Weights of a small GPT-style language model, trained from scratch on English Wikipedia: no biases in attention or MLP, a variant of Muon for these matrices.
MLP neurons of a small language model. Each row is named by its layer, matrix (up: input weights) and neuron, and shows model dimensions 64-127. Each number is 200 + 20 x the weight over its row's rms, rounded and kept within 0 to 999.
After each neuron's rows, "fires after" lists the tokens most often just before its 100 highest values on Wikipedia text that the model never trained on.

L10.up303,203,229,206,170,179,212,186,240,200,197,199,212,185,197,190,196,173,218,222,183,218,211,167,203,209,204,216,203,227,198,205,218,152,232,175,185,224,195,177,188,178,176,214,178,206,230,190,182,202,206,226,196,219,203,199,241,193,230,177,218,188,202,212,205
fires after: "|", "-"

L5.up590,200,204,174,175,197,220,236,183,197,227,239,191,208,241,220,187,207,232,197,211,192,213,235,220,195,176,178,191,220,214,222,221,171,200,181,204,218,202,163,200,158,172,176,200,226,170,184,191,193,153,223,201,166,203,219,198,212,209,207,194,213,212,182,186
fires after: " there", " There", "There", " pre", " one", "-"

L8.up278,186,186,177,172,219,219,218,147,188,240,188,182,235,201,219,218,174,185,201,204,237,220,179,230,202,215,193,198,207,191,158,196,183,165,208,224,183,216,177,198,189,206,208,226,215,181,226,195,233,205,186,192,219,232,148,214,212,217,205,217,215,203,186,211
fires after: ".", ":", " Minister", " Ministry", " professor", " It"

L10.up159,201,181,229,175,173,199,209,198,212,202,207,194,216,197,198,194,208,217,237,206,192,199,198,211,211,197,216,190,194,185,229,206,219,204,210,201,215,171,195,157,184,172,173,213,210,235,206,207,222,203,235,228,197,230,239,191,217,211,165,207,184,214,206,173
fires after: "–", " a", " in", " for", " with", " +"

L12.up113,227,205,191,176,195,197,185,206,171,175,191,218,182,210,237,202,197,200,223,245,219,208,200,194,221,205,203,258,242,178,177,202,231,182,199,189,199,190,181,202,208,201,181,187,219,157,163,180,212,180,183,175,218,193,215,209,234,182,185,183,159,209,182,207
fires after: " (", "–", "|", "19", " |", "\n"

L8.up268,188,190,199,223,204,213,188,225,184,192,230,203,216,228,207,201,211,223,206,173,215,219,215,212,174,176,180,195,203,217,226,196,157,216,187,176,209,218,186,183,165,204,191,212,182,181,142,205,206,209,204,203,210,220,160,214,208,177,184,218,181,202,226,221
fires after: "-", "|"

L8.up500,224,220,177,183,194,197,198,212,232,188,180,200,216,181,195,222,196,212,214,191,167,185,154,212,218,176,165,250,232,187,190,185,183,189,181,183,207,218,165,178,186,222,191,187,235,191,195,224,248,208,188,221,201,216,169,201,170,214,187,215,180,197,191,226
fires after: "|", "-"

L4.up286,219,196,179,231,233,200,211,178,216,189,192,189,187,151,188,169,146,212,213,180,153,212,217,205,186,196,185,165,203,211,175,210,220,219,219,205,173,216,204,224,192,173,210,184,201,173,250,189,178,204,212,188,198,206,251,174,169,199,197,189,207,197,197,206
fires after: "\n\n", " |", "In", " In"

L10.up328,187,220,227,197,184,218,237,203,235,234,171,215,181,200,184,194,163,195,185,232,232,215,192,194,194,242,193,207,207,186,222,162,193,195,209,190,187,164,223,190,214,175,181,193,189,194,226,173,199,191,175,170,177,165,189,233,208,215,179,217,220,209,190,193
fires after: ".", " |"

L7.up109,204,215,182,207,173,219,211,211,162,199,201,207,230,192,210,196,214,235,182,224,200,201,177,218,206,240,205,209,226,176,210,179,203,207,147,192,228,183,178,207,198,203,175,222,177,184,179,212,245,165,205,205,202,197,183,206,227,252,189,189,191,186,202,200
fires after: " to", " his", " and", " he", "–", "-"

L4.up205,196,188,216,163,182,207,212,183,222,202,181,189,187,209,196,212,198,198,184,229,208,161,231,207,207,192,233,210,198,236,204,196,179,184,225,179,218,182,217,201,217,177,214,214,173,215,172,172,190,240,169,198,162,176,225,203,211,227,213,204,210,172,193,212
fires after: ".", "5"

L8.up301,162,204,196,204,220,201,224,174,186,196,199,200,198,193,220,174,161,171,173,171,196,173,203,200,225,213,203,176,178,200,196,192,186,166,189,190,197,238,195,203,205,201,211,183,259,163,193,200,197,195,207,174,247,191,200,217,177,210,182,189,173,219,207,183
fires after: ".", " but", " dec"

L5.up29,189,172,172,213,184,194,212,227,197,195,168,204,222,208,170,169,235,219,194,219,197,192,227,185,188,209,192,230,204,190,220,203,202,181,190,200,215,185,168,192,208,190,184,235,169,198,217,198,214,196,200,157,220,179,186,217,227,195,177,217,215,184,207,159
fires after: ";", " |", "/", "1"

L12.up79,183,190,194,216,208,198,181,203,239,180,215,174,214,218,186,186,182,218,221,212,195,217,206,182,197,211,178,215,218,181,199,225,197,193,200,212,264,231,197,188,235,226,193,219,219,219,166,180,211,182,216,206,188,233,207,190,229,197,220,215,186,187,203,192
fires after: " |", "°", " 2", ")", "|", " Succeeded"

L10.up523,177,189,199,213,208,194,226,191,213,176,180,192,212,222,167,183,231,185,237,168,215,196,200,243,171,225,215,229,213,179,196,161,169,199,164,178,222,174,199,187,223,171,213,188,200,183,196,207,199,208,204,205,146,188,210,188,213,229,170,218,218,197,183,220
fires after: " |", "|"

L7.up481,216,187,214,182,166,215,190,207,195,218,236,192,226,192,181,180,203,203,216,209,209,198,181,185,173,170,205,194,193,229,206,140,194,192,173,198,167,164,162,197,172,226,195,219,184,211,209,210,200,164,230,187,191,223,214,219,248,189,194,194,199,179,186,202
fires after: "-", " in", " ("

L5.up174,225,182,161,202,188,175,180,178,175,219,206,202,200,198,187,191,227,226,191,148,192,212,201,232,218,181,222,219,205,223,245,239,170,172,198,193,216,177,206,177,212,175,197,156,193,199,183,194,144,212,215,198,197,178,226,216,213,217,215,222,200,215,182,175
fires after: " O", "M", " 1", " 0", "W", "S"

L10.up269,210,185,171,187,203,208,196,185,228,169,174,223,188,240,200,209,195,196,237,205,194,203,179,219,203,226,165,212,185,196,189,219,222,196,205,223,208,202,208,189,199,175,195,193,147,224,172,212,207,185,203,201,213,236,208,197,186,181,193,179,182,175,215,230
fires after: "|", " No", " |", " average"

L12.up490,195,197,201,217,249,185,220,192,213,195,214,210,169,214,207,232,218,203,239,169,193,169,182,210,222,207,244,209,209,216,232,191,178,199,156,194,171,194,152,228,190,189,186,223,219,186,218,215,213,167,223,190,224,223,196,201,185,217,215,203,195,204,192,202
fires after: "|", " |"

L2.up591,208,220,192,180,166,192,218,205,218,212,220,187,203,241,224,203,228,194,208,214,159,173,201,209,198,216,226,193,193,230,192,199,213,147,212,204,217,156,181,193,211,201,201,175,221,201,210,202,227,183,205,232,210,173,229,189,227,217,200,185,193,182,180,212
fires after: "\n", ",", "ove", " |", " de"

L8.up137,217,216,194,180,212,229,162,229,188,191,195,187,190,210,232,202,172,200,159,185,210,198,221,196,199,170,203,173,186,177,212,183,177,212,164,192,217,233,193,191,225,202,225,219,210,207,170,183,179,159,174,185,222,224,226,213,214,189,203,174,219,243,232,185
fires after: " and", " but", " it", " he", " emb", " came"

L8.up581,209,170,177,180,182,200,236,190,223,195,235,219,210,208,237,244,217,196,215,245,161,176,196,189,170,181,185,168,199,230,183,211,214,205,196,211,161,210,197,177,192,189,190,235,216,199,199,225,197,185,197,209,198,191,182,181,226,177,180,201,209,212,181,209
fires after: " There", "\n", " there", "There", "\n\n", " may"

L3.up619,195,193,177,181,188,213,214,176,197,224,221,213,180,182,156,205,165,211,201,190,173,168,216,182,221,224,235,199,214,220,240,225,202,228,192,180,210,177,173,202,186,224,229,240,200,215,200,190,196,223,206,180,191,209,214,187,222,173,198,234,213,199,186,224
fires after: " the", " The"

L4.up248,217,198,213,222,189,196,167,237,189,195,237,218,209,197,222,201,202,200,227,230,170,254,193,210,202,208,224,168,222,179,206,170,186,199,186,202,195,181,195,169,199,204,182,227,166,202,201,200,225,194,185,205,172,198,217,229,192,204,194,189,224,207,198,219
fires after: " and", " to", " or"

L12.up563,212,205,186,202,179,198,186,209,159,226,194,180,190,206,220,236,186,213,216,195,205,221,215,200,179,199,214,210,188,198,201,198,165,181,213,217,187,228,178,196,195,207,251,224,204,200,204,188,197,210,179,208,180,254,202,184,185,237,155,213,212,213,171,204
fires after: " |", "|"

L8.up116,193,210,214,186,205,179,220,203,200,192,194,208,214,215,236,179,172,196,209,197,225,211,197,175,192,211,198,220,191,227,175,193,172,205,216,202,198,211,181,215,211,222,197,213,203,200,199,169,180,219,207,172,196,198,168,204,178,149,212,207,226,200,193,196
fires after: "|"

L10.up274,185,196,189,180,216,230,217,215,211,174,186,204,157,238,182,185,235,171,172,187,209,187,191,188,247,203,210,202,194,172,178,169,193,192,224,203,230,175,212,215,195,216,214,230,204,238,199,213,167,193,192,208,182,191,212,199,195,173,194,194,253,192,209,197
fires after: " |", "|", "00", " m"

L10.up612,224,196,190,182,197,199,196,203,171,177,166,214,196,234,201,195,175,172,229,201,209,178,177,205,173,200,188,207,219,172,205,165,174,206,197,177,223,217,222,250,188,216,174,229,220,206,224,188,198,184,183,197,186,200,188,177,212,218,178,185,202,211,186,236
fires after: ".", " |", ":", ";", "|"

L12.up53,166,208,168,209,221,176,193,207,228,190,208,181,218,193,196,159,219,207,194,195,237,208,193,213,234,213,199,211,207,211,171,179,179,169,186,211,208,253,197,187,205,173,213,184,210,233,213,216,191,180,178,183,186,205,192,188,205,191,207,201,240,230,182,143
fires after: "-", ";", "R"

L8.up542,209,212,200,199,164,193,210,213,198,215,195,188,206,182,205,191,215,216,170,202,223,212,197,166,218,224,195,246,182,244,210,222,237,217,159,203,196,225,168,209,180,175,211,219,200,209,227,235,217,189,245,173,207,201,217,195,205,205,148,213,213,194,162,174
fires after: "-", " e", " \"", " the"

L8.up188,213,214,188,176,177,193,184,174,201,244,188,190,186,209,197,176,186,235,219,193,177,204,204,217,193,188,178,185,198,194,169,176,157,207,176,204,205,228,225,226,217,169,212,189,213,227,198,179,190,203,236,194,226,176,151,193,221,184,211,229,194,181,174,197
fires after: "-", "=", " Website", "/", " as", ":"

L7.up116,187,182,229,166,178,180,219,206,194,207,193,180,215,179,209,216,163,157,242,183,245,199,230,220,175,234,190,214,193,188,198,193,155,190,201,228,206,216,232,211,188,196,199,185,175,182,148,212,185,191,219,210,206,203,197,187,194,216,197,197,224,202,171,256
fires after: " |", ":", ".", " on", "N", " /"

L10.up251,205,196,202,220,177,228,194,201,209,194,178,200,188,185,187,201,209,220,188,192,188,189,206,212,208,156,182,200,222,235,179,240,183,202,186,207,222,206,167,193,174,209,172,172,189,215,224,174,182,208,195,218,208,218,181,188,236,218,230,213,155,179,205,215
fires after: " 2", " $", " 1", " Do", "B"

L7.up611,245,182,220,160,209,216,193,226,220,213,202,196,223,194,199,209,187,174,171,170,202,207,201,204,230,182,208,217,199,204,184,205,151,195,185,182,196,167,158,174,208,214,203,222,210,203,220,205,188,155,212,238,233,199,166,187,243,225,198,194,181,220,175,189
fires after: "-", " first"

L5.up300,171,194,219,196,174,223,211,201,182,204,183,177,229,195,217,193,233,181,183,199,259,212,214,182,192,231,184,193,215,178,196,180,215,183,200,200,213,219,206,197,205,203,208,239,228,210,217,207,203,194,220,228,187,174,216,163,208,189,219,169,223,188,208,207
fires after: "-", " |", " and", " was", " ="

L5.up429,153,183,210,208,212,178,210,213,220,167,218,170,201,177,205,189,219,199,210,188,219,211,225,201,177,183,178,184,202,207,214,203,192,206,194,227,208,187,148,202,189,139,225,176,231,205,191,216,227,198,227,197,239,203,211,167,212,175,194,254,159,216,206,228
fires after: " (", "-", " \"", " un", "/"

L4.up609,222,199,173,194,176,192,188,229,183,232,242,186,195,177,202,241,235,210,219,201,193,211,198,199,185,223,214,207,186,236,213,177,205,198,239,221,197,194,192,198,193,180,221,220,196,222,207,178,192,174,200,197,238,246,159,243,193,167,203,180,201,201,208,203
fires after: " the", " a", " U", ",", " an"

L7.up527,205,208,162,191,196,159,218,165,203,187,185,213,190,230,221,190,192,192,201,223,169,205,191,196,192,200,185,199,220,198,210,177,203,176,198,221,221,205,206,206,231,176,223,215,209,225,208,235,234,206,209,164,216,167,160,208,180,213,209,223,202,163,190,197
fires after: ".", "|", " October", " 18", " age"

L4.up597,215,188,183,194,225,201,179,200,216,210,221,218,217,171,191,206,214,197,168,192,180,197,188,198,202,193,220,194,176,238,182,199,186,162,208,198,212,206,172,205,221,192,213,211,203,214,197,206,218,204,193,195,196,244,211,215,218,210,220,193,231,192,208,202
fires after: " the", " mo", " a", " |"

L5.up302,208,161,168,209,241,156,199,224,192,191,197,199,180,178,180,215,192,201,189,194,211,200,176,228,173,232,203,255,223,203,195,236,206,194,232,190,179,180,189,254,187,202,207,207,224,216,177,220,235,203,179,188,214,183,205,219,194,204,190,203,200,199,185,181
fires after: " the", " his", " a", " to", " The"

L4.up411,199,180,174,224,199,199,243,206,202,252,240,216,225,216,183,195,196,188,228,220,216,198,216,168,197,211,220,158,186,205,214,218,234,196,203,174,217,164,203,205,213,216,191,204,188,208,180,178,176,184,210,207,198,179,222,183,206,191,193,200,209,188,192,228
fires after: " the", "'", " Gu", " Hu", " Cum", " John"

L8.up514,170,216,193,173,163,191,192,211,185,179,206,198,190,181,200,184,170,197,203,191,215,195,189,175,222,186,203,181,204,198,196,200,189,217,189,199,206,181,242,176,232,210,178,194,217,203,183,209,180,194,206,189,192,201,212,188,200,196,226,176,177,172,186,192
fires after: "=", " At", " at", " more", " imp"

L4.up65,195,169,162,221,198,222,208,154,214,199,182,214,209,179,210,172,155,218,205,178,216,191,207,168,201,202,221,189,193,200,191,183,169,191,195,213,212,190,201,223,209,198,240,190,215,208,195,205,205,202,191,226,162,208,207,206,240,169,197,229,195,141,200,197
fires after: "."

L8.up628,251,191,214,224,199,217,214,142,176,197,213,174,211,229,236,171,226,192,209,187,170,183,193,225,201,159,179,237,195,231,196,219,189,188,191,189,221,192,207,176,198,171,167,194,187,170,182,172,194,204,202,229,217,220,200,215,218,226,184,200,184,185,185,179
fires after: " the", " sat", " O", " CA", " J"

L10.up153,194,172,170,189,221,227,200,188,229,182,207,177,184,220,255,214,241,215,187,183,219,213,171,187,185,200,181,231,169,209,203,204,191,173,225,242,217,235,212,216,191,190,221,207,208,220,184,196,220,213,177,197,228,225,181,188,203,195,203,208,194,207,182,196
fires after: " |", "-", "|", "^"

L5.up112,163,196,142,209,234,196,190,180,187,216,225,205,188,175,213,181,218,243,211,209,227,213,196,182,232,212,195,180,229,221,199,201,190,183,236,214,197,185,168,205,190,221,201,189,183,172,198,194,208,212,185,166,217,191,190,198,217,164,188,227,200,186,225,239
fires after: " September", " March", " February", " August", " April", " October"

L10.up71,196,211,222,197,179,238,196,238,197,229,242,188,177,228,170,209,203,201,170,216,221,206,184,206,189,224,181,193,228,175,198,218,184,213,204,179,190,196,178,199,195,220,191,211,224,184,204,181,205,186,207,199,180,220,175,221,195,242,198,168,198,221,193,196
fires after: "-", " he", " had", " who"

L5.up555,205,188,182,170,212,145,219,207,176,189,237,198,238,176,198,187,209,209,194,205,176,195,228,214,170,206,203,244,234,213,198,214,193,175,215,221,219,201,204,213,167,180,205,187,232,201,183,187,227,226,221,184,214,222,182,173,198,196,162,205,200,202,200,178
fires after: "-", " under", " 1"

L3.up464,241,208,227,218,215,223,259,184,171,205,183,224,152,200,179,205,204,214,205,214,188,190,201,191,236,220,217,207,197,157,210,210,198,201,223,179,191,172,208,178,204,172,216,217,204,217,189,183,179,212,210,172,226,221,201,229,236,219,171,215,189,226,163,223
fires after: " the", " that", " The"

L7.up395,207,173,173,197,225,205,173,215,205,203,238,203,160,174,208,186,189,218,206,200,229,199,183,196,183,212,175,193,191,201,187,217,206,189,214,225,203,209,177,229,203,225,209,207,174,180,219,206,183,222,227,146,171,188,193,202,207,186,195,217,207,202,205,222
fires after: " in", " 18", " In", "In"

L8.up359,226,200,212,161,159,204,191,219,188,201,163,194,192,177,174,178,196,207,237,201,239,238,190,208,197,226,194,236,180,182,214,198,161,195,201,196,230,239,178,212,208,203,178,205,186,235,200,166,202,190,197,198,201,205,190,197,222,174,219,180,169,190,224,213
fires after: " 1", "′", " Cla", " to", " 0"

L7.up352,206,220,213,208,204,198,174,178,205,222,219,214,203,210,212,196,191,201,231,219,211,202,212,230,199,199,177,222,200,207,197,216,192,204,182,191,204,197,198,172,212,221,167,196,216,196,192,202,228,196,192,207,188,194,141,191,212,219,204,214,192,188,175,241
fires after: "|"

L7.up400,193,191,212,183,199,198,199,183,170,198,192,249,196,184,200,173,174,213,188,183,196,211,178,199,184,199,196,166,199,201,152,155,228,209,179,199,241,210,215,207,210,211,157,207,187,180,217,194,185,187,217,238,196,178,233,219,203,168,176,201,192,165,202,216
fires after: " to"

L10.up346,147,205,200,180,193,215,208,194,195,188,231,171,204,187,214,223,168,207,205,199,185,199,165,173,226,199,170,202,191,196,228,226,189,210,188,219,226,209,206,194,219,200,192,232,228,235,201,148,208,187,216,181,222,215,184,197,215,221,238,192,180,176,235,220
fires after: "=", "-", " =", ";"

L4.up47,223,202,206,199,179,197,211,214,168,200,169,226,174,192,208,171,169,180,208,197,195,191,231,203,206,195,209,222,215,202,186,209,206,219,200,221,216,244,216,219,169,180,203,183,261,200,215,231,185,203,212,190,195,207,235,191,175,227,179,204,211,224,179,199
fires after: "."

L3.up596,206,199,170,183,209,205,241,188,201,200,191,198,184,185,229,195,162,194,180,205,197,219,197,133,246,192,231,165,207,189,220,231,198,181,206,211,166,180,186,228,181,237,218,221,230,221,206,200,206,198,205,191,229,191,172,175,202,217,217,219,204,193,190,219
fires after: " the", " The", "-"

L2.up324,150,194,216,213,194,186,158,201,206,199,198,201,200,202,184,228,223,195,213,210,195,197,193,196,216,192,242,179,191,235,208,186,201,199,210,176,206,188,196,231,225,223,192,209,198,162,223,246,185,159,224,207,225,231,177,225,219,221,164,196,208,182,216,190
fires after: "-", "  ", "\n"

L12.up579,196,215,202,168,198,183,222,229,206,216,207,184,171,211,209,187,157,205,233,235,207,195,161,188,182,190,217,170,235,200,229,196,193,196,229,212,202,197,217,237,205,177,197,188,203,196,203,222,258,200,200,185,208,188,217,200,206,167,210,194,188,222,178,196
fires after: "\n", "|", "-", ","

L4.up566,170,190,192,181,222,202,198,188,201,182,199,170,194,202,231,196,211,224,132,201,200,192,208,179,219,188,190,213,180,203,177,154,185,197,169,188,211,208,250,208,237,177,176,211,176,208,191,217,174,207,202,198,205,194,207,211,190,213,190,191,219,198,206,195
fires after: "=", " ="

L7.up314,187,216,204,214,196,215,182,189,199,190,196,195,207,178,181,223,171,219,197,224,222,234,212,206,184,254,196,213,217,230,193,195,174,222,220,211,197,198,188,200,208,178,196,180,214,179,200,230,196,176,212,206,214,219,194,217,175,234,170,171,203,167,191,248
fires after: " a", " In", " an", "In", " for", " Bi"

L10.up505,226,210,223,179,198,190,225,221,218,233,223,214,201,188,204,210,241,206,180,188,174,214,202,196,217,204,243,213,189,196,184,191,230,171,196,207,213,181,194,183,189,190,201,201,180,243,193,184,192,201,223,190,188,170,205,204,231,177,218,205,215,174,225,170
fires after: ":", " 0", " the", " |", ";", " at"

L4.up113,179,203,204,200,180,187,210,187,232,206,187,190,194,202,201,218,217,223,207,194,220,225,211,188,235,221,229,177,169,208,229,219,193,178,187,211,230,221,183,194,186,202,192,188,197,179,238,208,178,200,225,206,189,199,161,195,185,206,188,193,205,189,212,192
fires after: "  "

L7.up448,186,219,201,198,200,177,215,174,192,185,198,233,204,225,219,204,168,235,257,198,215,171,201,189,220,201,210,210,198,200,210,187,206,218,173,197,208,203,216,156,202,178,203,165,197,208,170,201,227,187,222,219,206,180,192,218,216,206,234,182,195,163,202,199
fires after: "-", " in", " (", "re", "="

L8.up24,224,178,221,196,183,210,190,187,198,197,208,206,184,170,199,190,225,211,218,226,197,197,196,204,202,206,200,190,216,199,188,206,218,195,202,249,199,203,166,214,177,205,205,231,160,139,205,218,225,223,204,162,228,186,205,193,198,198,189,205,165,194,221,207
fires after: " 18", " October", " May", " July", " April", " in"

L10.up340,205,178,186,234,252,211,183,195,205,165,208,180,179,200,211,200,195,222,194,199,192,199,193,185,223,179,204,200,194,208,197,162,163,193,212,217,207,199,228,180,202,216,215,203,225,210,204,204,184,188,210,172,177,184,180,250,209,219,225,207,170,186,221,212
fires after: ".", " $", "{", "_", "mp", " %"

L3.up510,231,242,184,190,190,210,209,212,219,208,211,193,194,164,197,224,200,177,185,210,189,231,205,229,203,217,188,200,212,186,218,195,234,190,217,183,189,230,195,171,196,182,193,195,201,177,199,225,216,212,190,183,218,179,203,229,180,214,185,189,189,177,212,210
fires after: " to", " and"

L12.up266,243,191,205,188,178,215,201,166,200,222,231,207,185,196,164,185,225,217,200,207,181,202,201,218,201,185,203,201,208,204,190,197,150,234,222,208,179,237,229,178,179,215,249,198,173,231,154,194,209,177,224,208,191,223,190,205,167,188,182,191,177,183,184,189
fires after: "|", "=", ".", " O", " |"

L4.up372,149,242,217,192,233,190,203,198,232,189,219,195,223,198,195,230,199,186,207,212,202,211,188,167,218,212,220,210,179,212,197,155,172,198,208,226,200,209,213,203,228,172,196,215,203,192,193,240,167,209,199,200,181,213,178,234,161,200,188,196,195,201,170,180
fires after: "=", "F", " =", " |", " Cup"

L5.up85,190,219,151,215,191,212,191,177,189,197,210,189,192,197,175,183,191,231,186,169,226,197,186,219,198,167,225,187,203,219,205,198,191,207,190,193,215,179,182,199,198,216,171,185,194,217,206,201,191,225,204,201,181,175,165,163,195,190,192,190,155,185,175,210
fires after: " U", " 0", " O", " K", " 1"

L8.up393,221,217,148,212,219,171,171,188,183,198,188,189,162,195,192,201,181,194,235,206,201,194,200,188,196,210,197,248,217,159,220,223,199,213,189,215,193,225,169,171,199,185,187,217,219,165,189,228,229,175,178,207,229,207,184,219,210,194,194,213,181,209,202,180
fires after: " |", " Ref", "ora", " ±", "Re"

L7.up242,239,165,178,178,201,211,222,178,230,200,232,200,200,178,177,201,241,204,227,191,210,205,196,218,198,219,200,188,237,191,197,185,220,243,176,211,222,224,153,235,204,189,194,235,207,171,187,170,206,185,210,195,200,194,183,191,203,174,161,221,182,168,226,193
fires after: " in", " 17", " 18", " In", " 1"

L7.up385,178,229,209,172,194,226,242,182,196,185,177,220,180,237,187,164,194,230,206,191,210,163,231,242,218,179,177,217,184,194,164,230,193,191,197,207,201,200,225,215,187,193,185,179,189,191,184,214,176,207,209,171,211,209,247,202,244,183,202,216,223,180,198,185
fires after: ".", " but"

L7.up545,226,191,225,178,235,219,199,199,172,198,196,194,217,202,205,192,194,197,182,202,182,189,188,222,190,175,258,199,219,190,211,195,217,165,226,221,190,207,209,227,189,186,189,189,214,247,179,145,184,187,193,195,223,199,216,195,220,201,212,224,182,203,154,191
fires after: " the", " The", "The"

L4.up231,217,193,173,210,167,228,191,215,201,247,245,218,204,189,202,181,202,165,179,236,219,207,231,201,188,200,197,170,219,195,201,221,194,214,193,230,151,215,200,198,173,165,215,176,211,217,178,158,177,193,217,192,236,208,221,219,195,202,183,215,181,194,212,214
fires after: "'", " the"

L10.up322,207,202,182,183,187,225,197,248,168,202,196,193,181,208,211,228,196,171,227,211,224,190,179,222,187,203,175,239,199,191,162,229,235,183,193,240,242,211,209,190,213,199,195,217,199,188,167,207,250,211,204,173,202,172,212,210,208,236,180,168,173,198,197,216
fires after: " the", "-", " at", "|", " made", " to"

L8.up141,240,196,194,246,183,203,245,210,219,207,193,166,227,199,199,142,181,181,245,216,166,190,195,203,222,184,212,188,226,198,206,193,188,226,202,230,215,205,210,216,188,200,213,166,190,227,224,185,176,206,272,212,192,226,197,185,194,200,196,207,205,195,198,209
fires after: " 1", " 2", " 3", " 4"

L7.up111,216,204,194,192,177,206,202,209,189,191,219,211,185,180,188,200,179,186,180,185,202,200,166,168,203,165,187,233,205,176,199,204,218,207,235,191,206,171,197,165,166,166,212,230,224,193,224,186,206,187,186,224,144,200,202,213,200,190,203,176,210,173,200,203
fires after: " |", " is", ";", "00", "."

L4.up594,231,203,248,184,163,216,196,179,177,225,221,204,192,197,218,199,186,172,211,180,248,176,212,213,183,228,205,246,205,211,213,205,201,199,232,213,207,190,221,206,186,189,187,218,209,224,178,187,204,213,179,209,229,201,207,216,221,226,171,185,206,196,187,184
fires after: " the", " The"

L7.up411,212,204,198,188,210,189,205,203,204,200,222,233,184,205,213,154,166,190,218,197,191,169,209,236,200,190,158,196,196,164,197,174,213,216,193,214,197,219,221,192,218,182,218,190,221,189,195,216,209,208,185,181,229,180,238,165,170,204,211,204,222,207,198,195
fires after: ".", ")"

L8.up86,169,186,213,179,160,220,215,188,187,188,180,185,180,206,175,202,172,204,240,224,197,211,216,200,203,219,172,212,213,177,200,212,203,193,161,214,201,197,208,211,206,246,169,205,171,190,206,210,194,190,214,181,211,198,212,219,223,195,231,169,214,207,209,239
fires after: ":", " on", " for", " -", " –", "\""